From a checkpoint of a small transformer trained on Wikipedia.
Training: a variant of Muon for these matrices, 786M tokens, 6000 steps.
MLP neurons of a small language model. Each row is named by its layer, matrix (down: output weights) and neuron, and shows model dimensions 192-255. Each number is 128 + 24 x the weight over its row's rms, rounded and kept within 0 to 255.
After each neuron's rows, "raises" lists the tokens whose logits its output raises most directly, leaving later layers aside.

L12.down174 [119 137 128 114  92 130 144 121 128 104 113 101 127 102 105 144  98 120 123  98 138 113 122 126 123  84 187 144 132 145 152 124 139  99 131 109 190 100 147 186 164 118 172 131 131 114  96 165  84 109 104 122  91 179 130 104 139 127 120 111 113 141  81 114]
raises: "ions", "ities", "ional", "ated", "ous"

L11.down683 [138 107 125 158 166 138 122 152 121 120 139 146 127 118 158 102 105 127 109 149 107 121 177  99 147 153 153 146  97 121 155  98  84  86 108 130 109  88 149  58  88 173 156  89 154 139 133 116 122 110 124 109 126 123 105 122 149 140 132 139 177  88  98 163]
raises: "ly", "ries", "lie", " tracks", " they"

L12.down197 [132 147 110 103 152 172 104 144 114 176 153 142 128 125 124 106  67 131 106 118 141 108 119 126 103 109 130 121 170 107 141 159 110 147 106 147 117  96  94 145 149 115 146 180 153 101 149 121 143 121 168 110 106 127 148 128 122 154 108 203 124 157 100 120]
raises: "i", "in", "fra", "bor", "ines"

L12.down45 [133 161 129 140 140 142 112 149 150 155 115 150 163 104 126 126 108 139 163 156 131 114 110 126  83 140 159 122 108 108 139 121 147 113 106 165 100  80 146 150 145 139 120 106 109 187 106 140 146 112 145 141 117 154 140 122 153 121  99 115  75 160 121 142]
raises: " ", " GA", " MF", " V", " T"

L12.down608 [130 102 132 134 168  97 143 139 131 143 130 103 141 173 144  69 125 154 116 109 120 187 133 126 130 145 135 177 162 144 162 138 100 148 123 116 117 134 142 143 109 109 121 134 164 155 113 125 125 149 160 105 135 122 162 125 109  70 155 144 100 150 146 124]
raises: "son", "pe", "bil", " ratio", "ping"

L6.down721 [129  97 109  98  83 135 176 124 115 130 118 155 120 150 148  93 102  99  94 132 145 146 132 121 167  90 145 112 143 110  98 171 126 155  89  95 115 185 122 167 159 182 134  97 114 120 125 113 129 132 100 141 121 156  93 123 146 107 134  66 157 126 125 135]
raises: "ker", "most", "ger", "con", "be"

L9.down194 [111 134 100 141 170 143 155  97 164 113 126 136  84 151 134 141 161 120 159  86 132  89 106 132  91 118 156 130 125 106 169 145 103 148 144 122 140  74 115  73 166 129 108  90 124 128 182 111  83 157 141 132 138 118 158 117 146 141 140 154 171 141 112 120]
raises: "ver", "rg", "vers", "lic", "le"

L9.down563 [156 130 112 171 133 100 141 145 145 117 126 109 125 137 124 144 116 151 108 124 148 151  89  85 162 127 112 135 119 120 151 142  96 111  93 155 134 128 137 121 157 141 135 125 109 135 114 151 120 117 152  98  86 126 108 120 131 107 128 161 158 120 155 127]
raises: "est", "st", "tain", "mate", "er"

L12.down447 [145 156 204 123  87 133 147 136 119 177 135  88 151 151 144 132 161  94  86 120 166  86 134 142 139 129 111 151 120 166 149 109  93 140 113 170 139 121 106 212  89 150 100 151 144 125 114 113 127 130 108 131 123 155 137 100 141 112 130 110 117 127 110 102]
raises: "izing", "ised", "ized", "ald", "ize"

L9.down235 [154 135 131 128 114 146 138 104 142  92 156 159 131 128 153 131 124  75  69 121 151 200 141 141  85 124 114 139 123 119 104 107 156 134 133 156 126 154 122 205 107 131 100 118 119 143 145 110 124 140 120 168 153 117 143 140 141 159 136 105 121 167  61 112]
raises: "ue", "via", " etc", " and", "chan"

L6.down248 [160 138 116  85 111 105 135 118 127 120 121 123 114 123  96  82 122 141 115 129 144 255 105  98 140 161 135 125 103 145 135 119 131 128 113 157 138 127  96 207  84 135 104 121  86 144 108 134 118 133 118 126 135 110 147 102 121 107 170 135 149 152 116 114]
raises: " the", " their", " any", " its", " both"

L12.down98 [158 148  92 146 129 143 160 115 123  92 137  99 107  80 148  87  88 118  92 116 107 125 134 111 134  85 169 123  99 106 131 165 149 121 107 110 137 149 155  93 116 129 149 116  95 125  95 127 167  98 131  90 126 164 144  86 111 121 146 117 162 122 131 119]
raises: "ish", "rant", "ized", "ated", "iz"

L12.down560 [174 130 134 103 103 113 123 108 129 158 105 126 122 147 124 173 119 137 116  99 150 107 134 132 120 130 122 129 118 140 130 115 136 123 149 159 148 102 115  98 145 158 148 153 115 148 112 152 110 145 149  77 139 134 105 120 123 117 121 102 112 136 117 182]
raises: "th", "e", "st", "s", "er"